config = dict(
    n_layer=9,
    d_model=160,
    n_head=5,
    n_kv_head=5,
    head_dim=32,
    d_mlp=640,
    vocab_size=2048,
    activation='relu',
    norm='rmsnorm',
    norm_place='pre',
    norm_eps=1e-05,
    positions='rope',
    rope_base=10000.0,
    rope_fraction=0.75,
    qk_norm=False,
    attn_scale=0.177,
    bias='none',
    tie_embeddings=True,
    parallel_block=False,
    init='normal',
    init_std_qkv=0.0362,
    init_std_o=0.0,
    init_std_up=0.0362,
    init_std_down=0.0,
    optimizer='adamw',
    lr=0.0025,
    beta1=0.95,
    beta2=0.98,
    weight_decay=0.097,
    lr_head=0.0061,
    grad_clip=2.0,
    warmup_steps=263,
    schedule='cos',
    final_lr_fraction=0.1,
    batch_tokens=16384,
    seq_len=1024,
    doc_mask=False,
    train_tokens=80750000,
    steps=4929,
    dataset='wikipedia_en',
)
MLP neurons of a small language model. Each row is named by its layer, matrix (up: input weights) and neuron, and shows model dimensions 32-159. Each number is 128 + 32 x the weight over its row's rms, rounded and kept within 0 to 255.
After each neuron's rows, "fires on" lists the tokens most often at its 100 highest values on Wikipedia text that the model never trained on.

L4.up146 [198 101  95  71  96 195 202 131 134 179 126 131 162 126 167 140 125 128 125 127  91 114  73 135 115 149 171 130 115 167 132 131 139 155 135 176 121 157 126 154 136 170 128 138  82 140 144  99 166  89 156 125  85 167  94 114 102 134 123 193 106 138 168 156 165  92 132  93 120  76 144 196 151 114 145  91 170 131 142  71 135  90 155  79 117  99 135 125 187  44 134 134  69 104 114 118 127 171 141 156 161 163  90 208 117  94  79 144 149  98 100 137 121 105 140 148 163 116 193 129 107 118 145 144 172 118 157 132]
fires on: " O", " qu", "O"

L4.up294 [172 169  58 105 134 127 171 135  64 159 141 129 161 155 128  77  57 105 127 167 134 119 124  97 102 108 128 129 104 104  93  76 159 116  83 187  99 153 120 131 172 157  90 129 119  66 163 124  63 109 120 147 102 147  97 154  98 109 118 178 134 165 142 159 186 109 109 140  89  55 147 157 142 157 121 125 110 112 144 112 122  54 147  79 138 119 144  85 155  63 143 123 135 190 119  97 138 137 142 162 132 137  92 176  84 119 134 156 157 102  64 123 156 106  91 105 181  88 172 143  87 160 112 114 123 169 150 144]
fires on: " O", " Ab", " Y", " Al", " Th"

L4.up478 [135 164  80  99 134 127 128 110  90 159 158 110 165 116 194 116 120 175 151 163 126 184  89 108 148 128 195 218 163 119  79 116 153  99  84 151 154 116 131 137 144 130 131 106 117 112 129 175  74 125 127 127 112 164 131 109 169 156 186 154 135 108 120  62 207 160 180  99 109  96 132 139  77 116 114 152 209 105 172 117 117 144  44 115 160 155 154  70 170  39 147 113 135 125  98 172 124 120 115  84 112 180 170 113 135 128 149 140  66 103 133  70  94 129 120 134 128 144 136 157  87  94 111 126 131 103 134 140]
fires on: " not", " main", " public", " long", "ail"

L4.up523 [162 111 106 151 137 138 124 159 109 174 196 147 164 149 158 158 106 147  96 131 164  94  66 113 123  99 169 126  56 128 117 143 122 157 128 100 132 133 107 137 100 165 134 122  94 134 196 125 115  88 152 117 140 111 109 114  80 104 131 150 115 117 155 156 164 164 132 111 138 106  72 127  61 141 178 126 171 109 115 135 162 126 119 140 111 108 147 137 144 138 117 151  78 112 107  66 111 144 112 199 176 163 128 188  83  68  93 127  94  52  73 112 120 132 165 143 124 108 147 163 169  93 132 140 151  82 107 179]
fires on: " ac", " inv", " e", "qu", " requ"

L5.up19 [139 134 141  82 115 176 199 127 149 124 139 160 140 101 102  98 157 170 136 173 141 151 152 140 127 115 129 140 121 187 156 129 156 143  60 137 176 183 133 159 146 152 128 156 174 125 141 136 121  69 140 145  94 140  95 137 126 141 116 140 168 105 144 138 128 124 163 152  98  79 153 147 128 187 150 103 149 141  94 106 167  66 170 115 187 122 164  83 140 114 107 160  94 126  94 137 152 214 105 127 181  97  76 126  89 141 142 113 126  97 114 148 127  78 123 152 128  71 165  59 106  64 184 100 175 154 176 135]
fires on: " O", "O", "I", "ia"

L5.up454 [109 160 115 127  89 154 109 153  92 116 125 200 128 201 154  86 168  85 133 156 128 152 133 124 122 108  73 117 111 144 162  83 126 129 139 120 156 136  79 212 133 131 120  52 115 156 193 108  99  97 111  60 145  93 134  90 150 101 147 147 121 153 122  96 115 161 169 131  92 151 176 152  97 141 112 124 160 128 131  93 136 105 138 128  90 119 106 134 191 163 115 108 153  63  99  81  99 117 145 197 118 130  99 154 127  85  83 160 145  92  99  94 132  96 168  65 106 148  90 167 146  64 130 200 183  89 106 110]
fires on: "g", "p", " |", "st", "ing", "en"

L5.up236 [136 136  87 151  71 133 119 152  94 133 157 129 122 128 117 135 114 158 115 149  73 143 101 141 151 154 128 156  83 132 159 103 107 140 100 103 120  79 114 140 150 132 125 138 108 139 214 172 127  86 139 138 133 175 115 105 160 115 182 124 100  96 139 119 171 146 126 115  80 123 134  99 130 111 156 122 123 151 193 146 171 123  97  75 127 165 204 147 125 118 187 114  79 113 142  80  59 111 130 194 160 105 115 180 119 115 141 216 126 160 116 119 135 116 131  33  72 142 104 153  54 109 113 152 151  96 107 136]
fires on: ":", "d", "ong", "n"

L4.up155 [ 87 162 187  98  43 155 134 200 120 135 120 121 187 213 138 101  94 194 122 162 115 155 133 139 124 142  86 108  85 146 152 151 105 159 115 179  85  98 199 136 108 174 130 144 107 128  86 135  62 145 135 104 118 104  79 110  93 134 186 169 162 159 154 100 133 142 123 134  97 134 108 190 133 127 165 203 149 140 129 157 108 110 152 117 179 119 168  42 122 112 130 130 145 161  76  89 136 139 135 100 129 127 140 154 154 149  89 172 146 140 135 114 120  98 137 179  99 132 143 160 214 127 137 108 124 161  89 118]
fires on: " feat", " sec", " occ", " pop", " Sec"

L5.up368 [119 141  90 139  72 192 100 135  96 114 144 179 213 142 133 140  91 101  96 172 127  78 140 122 146 196 134 152 107 133  88 131 122  68  81 158 143 129 163 120 135 116  50 146 174 151 133 150 126 137 164  61 119 144 117 171  90 133 114 151 176 106 131 135 121 149 118  62 121 137 147  83  63 112 125  94 152 178  59 108 137 119  75 117  87 126 125 121 117  98 175 101 131 147 148  84  63 113 140 142 130  77 148 143  87  85 130 138 161  91 168  71 110 135 147 122 150 115 102 105 112  94 110 122 143 118 160  26]
fires on: " North", " South", " Ch", "am", "er", "ord"

L4.up350 [160 124 143 109  78 169 115 115 101  70  83 206 116 153 149 115  90 150 131 143 133 115 115 153  95 101 167 110 136  88 201  72 113  61  96 130 148 117 146 135 158 198 109  30 128 143 185 101 126 107 131  64 133  95 135 129 187 110 129 157 181 144 174 130 145 169 195 125  65 125 125 155 155 115 156 109 164 114 168 147 130 103 119 110 107 122 129 119  85 129 135 179  97 147  72 152  99 158 118 176 122 132  85 163 115 108 134 128 108 129 116 145 121 118 155 126 115  97  42 106 136 131 143 110 121  82  82  75]
fires on: "ch", "i", "ag", " |", " w", "ite"

L5.up149 [146  52 150 155 110 143 123 129 112  81 100 113 144 165 105  61  92 146 131 172 112 131 100 156 166  85 111  93 110 143 129  83 147 113 126 126 129 141  73 122  94 197  71  49 152 120 145  95 142 121 135 106 105 209 118 121 167 144 130 179 176 161 183 109 156 140 145  80 108 114 130 150 141 100 128 132 131 139 138  90  92 128 129 111 117 134 126 120 115  69 161  95  58 169 115  48 124 128 157 174 123 132 134 159  88  99  98 118  99 101 103 161 105 130 104 138 120  71  95 127 139 144 129 119 184 143 125 108]
fires on: "k", "ck", "ak"

L4.up549 [126  86  74 123 126 137 151 221 103 147 172 175 179 191 151 133 142 204 170 116 109 146 107  54 117 139 131 105  99 111 137 105 116 161 130  88 146 114 112 156 138 177 142 112 136  79 113 159 120 107 126 112  88 137 109 119 123  98 151 180 150 172  99  80 188 144 195  63 166 106 102 146 151 109 171 143 146 132 189 162 153 182 126 108 119 140 128 160 120  90 115 185 125 141 129  87 192 143 185 145 161 145  99 148 134 147 165 122 110  93  75 116 107 138  97 123 122 187 102 138 146 178  83 127 133 109  72 124]
fires on: " le", " ass", " also", " att", "ently", "ually"

L4.up359 [104 160  81  93 116 145 145  99  92 123 133 144 139 137 106 145 145 205 146 172 113 172 155  95 144 157 172 105  83 151 104 150 128  72 118 141 106 145 173 127 145 127  60 124 112 147 182  93  85  99 173 139 127 139 116  86 134 148 165 127 165 137 107  71 153 128 183 111 122 112 117 141  82 153  79 159 156 162 177 116 161 110 133 134 138 143 133 115 188 141 214 122 114  73  97  79 152 147 129 165 135 180 123 140 135 135 122 195 149 160 129  82 125  51 137 156 130 126 185 180  94 145 156  53 203 105 142 102]
fires on: " comm", "vers", "uch", " r", " major", " ent"

L5.up136 [134 122 114 105 176 125  97 162  95 176 196 192 217 163  91  70 123 123 167 148  79 143  77 144 138 155 125 115 124 193 118 118 183 117 131 142 155 144 113 113 134 127 144 121 121  84 111 112  93 133 109 105 132 147 118 127  80  73 155 217 138 177 126 137 143 149  98 144 167 142 137 115  58 167 143 181 146 171 180 167 105  83 102 102 128 140 100 116 118 105 100 164 134 143 116 133 135 129 137 134 170  84 151 111 133 164  90 196 122 154 114 142 100  53 137 135 186 108 115 165 130 119  95  78 134  94 112 152]
fires on: "on", "om", "im", "op", "em", "ys"

L5.up496 [164 124 127  88  79 143 173 149  99 148 154 191 114 143 117 112  74 110 124 141 137 154 131 124 123 182 190 196 100 140 116  98 117 140 128  81 165  87  88 143 123 183 118  57 130 119 126 155  78 122 179  96  73 114 115 136 112 119 202 129 178 100 139 119 111 167 167  91 116 127 116 134 112 152 139 131 129 172 138  80 159  70 132 147 116 115 149 131 120  86 171 136 148 117 186 112 116 156 127 172 105 117  93 119  52 115 145 138  71 171  59  73  29  96  90 104  96 118 122 201 160 138 131 128 152 119  38 111]
fires on: " te", "e", "te", "c", "i", "202"

L5.up225 [141 118 149 174  44 132 143 172 110 115 139 218 143  84 131  93 122 120 150 225 156 151 122 118 171 123 129 140 151  87 120  93 122 170  93  95 146 103  80  91 170 174 120  62 126  82 162 159 135  66 131  55  95 104  99 140 105 122 219 100 138  52 129 130 101 179 145 147 136 120 153 162 120 144 174 135  94 176 144 103 155 108 110 148 115 115 172 119 105 128 138 108  52 147  98  76 134 155 165 110 119 106  66 179 142 163 153 127 129 110 156 145 115 117 154 112 112 141  86 186 178 137 105 121 138 110 148  75]
fires on: "at", "e", "te"

L4.up247 [112 105  90  84  63 121 114 123 116 149 169 141 193 162 141 105 110 140 190 105 105 123 131 129 176 147 156 105 106  94 103  69 132 127  77 138 109 145 110 140 121 134 104 161 144 154 139  88  43 160  87  76  98  99 122 133  79 154 179 134 122  93 171 191 113 100 164 110 132 135 119 148  90 124 107 209 124 178 134 170 166 122 115 109 124 146 101 101 156 126 144 156 135 139 188 136 164 164 161 101 135 173 105 109 135 120 140 147  90 146 107  62 128 154 157 123 145 111 165 145 128 132  92 148  94  73 114  82]
fires on: " served", " do", " on", " Count", " fin", " pro"

L5.up250 [ 91 144 135 146  93 147 145 170 101 111 126 109 163 129 158 128 140 192  99 139 121 110  88 153 116 110 128  89 137  55 147 167 158  86 158 130 101 100 149 124 116 118  82 125 125 129 221 158  88 106 156  71 144 115  59  81  99 141 124 137 117 149 110  85 145 144 126  39 138 142 160  55 112 129 103 144 178 162 108  89 103 105 106 113  87  87 148 127 150 135 192 108  77 152 125 116 108 160 147 171 109 118 148 117 160 140 135 109  89  95 141  88  93  91 140 131  97 108  81 126 122  82  98 136 161 134 166 164]
fires on: "2", "″", "″N", "ific", "ersonal", "ly"

L4.up422 [158  92 101  71 164 130 160 119 167 158 127 177 145 174 126 110  71 147 192 157 133  95  27 152 142  99  78 113  63 152 179 106 118 127 159 118 145  99 161  92 174 154 125 177 104 155 116  94  98 124 142 136  94  70 139 122 140 151 153 140 169 170 154 120  76 170 140 174 115 118 146 116 143 188 178  96 120 148 200 111 114  65 134 132 113 134 139 105 118 113 158 149  94 173 133 104 155 123 166  83 114 136  50 123 156 153 122 137 149 113  70 132 142  74 105 133 102 106 141 175 189 137 113 117 141 172 100 112]
fires on: "op", "on", "o", "ov", "one"

L4.up513 [164 122  88 138 147 102 117 154 144 118 134  99 144 152 143 134 130 107 144 154  53 181 134 160 205 174 142 141 114 144 162 125 141 134 133 138 205 125 124 185 139  78 126 161  99  97 115 149 132 107 110 138 144 186 122 117 170 145 169 207 128 154 170 111 138 178 139  90  65  92 116 148 124 106 183 134 130 116  81  58  76 139  51  98 157 148 200 136 127  98 204 104 125 180 121  82 111 120 168 147 128 121 131 137  95  70 114 133 120 126 118 152 142 102  85 124 114  39  97 148 119  90 188 125 124  88 106  90]
fires on: "ck", "ack", "ick", " round", " back"

L4.up435 [100 120 142 102  99 147 157 130 137 121 147 169 125 147 132 137 129 119 132 130  85 113  63 126 171 141 138 172  95 107 138  20 184 107 116 115 154 104 107 132 157 153 123  37 147 119 134 102  52 140 145 122 141  99  83  88 103  89 147 170 148 120 160  86  94 138 137  77 122 159  91 118 101 120 144 117  88 147 137 119 135 124 133 118  83 177 180 116 148 146 196 159  56 114 154 109 117 157 129 218 226 179 124  90  83 133 129 107 114  71  92  93  82  76 124 150 109 136 121  87 147 115 146  89 148  77 136  74]
fires on: "g", "ber", "ing", "erg", "f"

L5.up390 [179 131 157  69 109 157 177 165 121 154 197 125 111 128 135  91 111  95 131 129  88 115  74 122 138 171 132 174 111 157 114  78 169 150 135 123 118 155 137 117 101 134 128 116 125 128 141 178  96  63  79 117  54 163  92 137  79 134 141 203 106 118 157 160 100  60 138 197 115 147  66 172 169 107 170 131 141  89 113 117 116  68 116  74 140 111 144 159 173  91 157 131 131 140 128  64 125 194 133 163 134 190 160 180 135  69 115 144 123 100 138 151 155  64  77 135 113 144 128 167 112 110 132 144 113  93 131 115]
fires on: " O", " (", "O", " T", " (2", "T"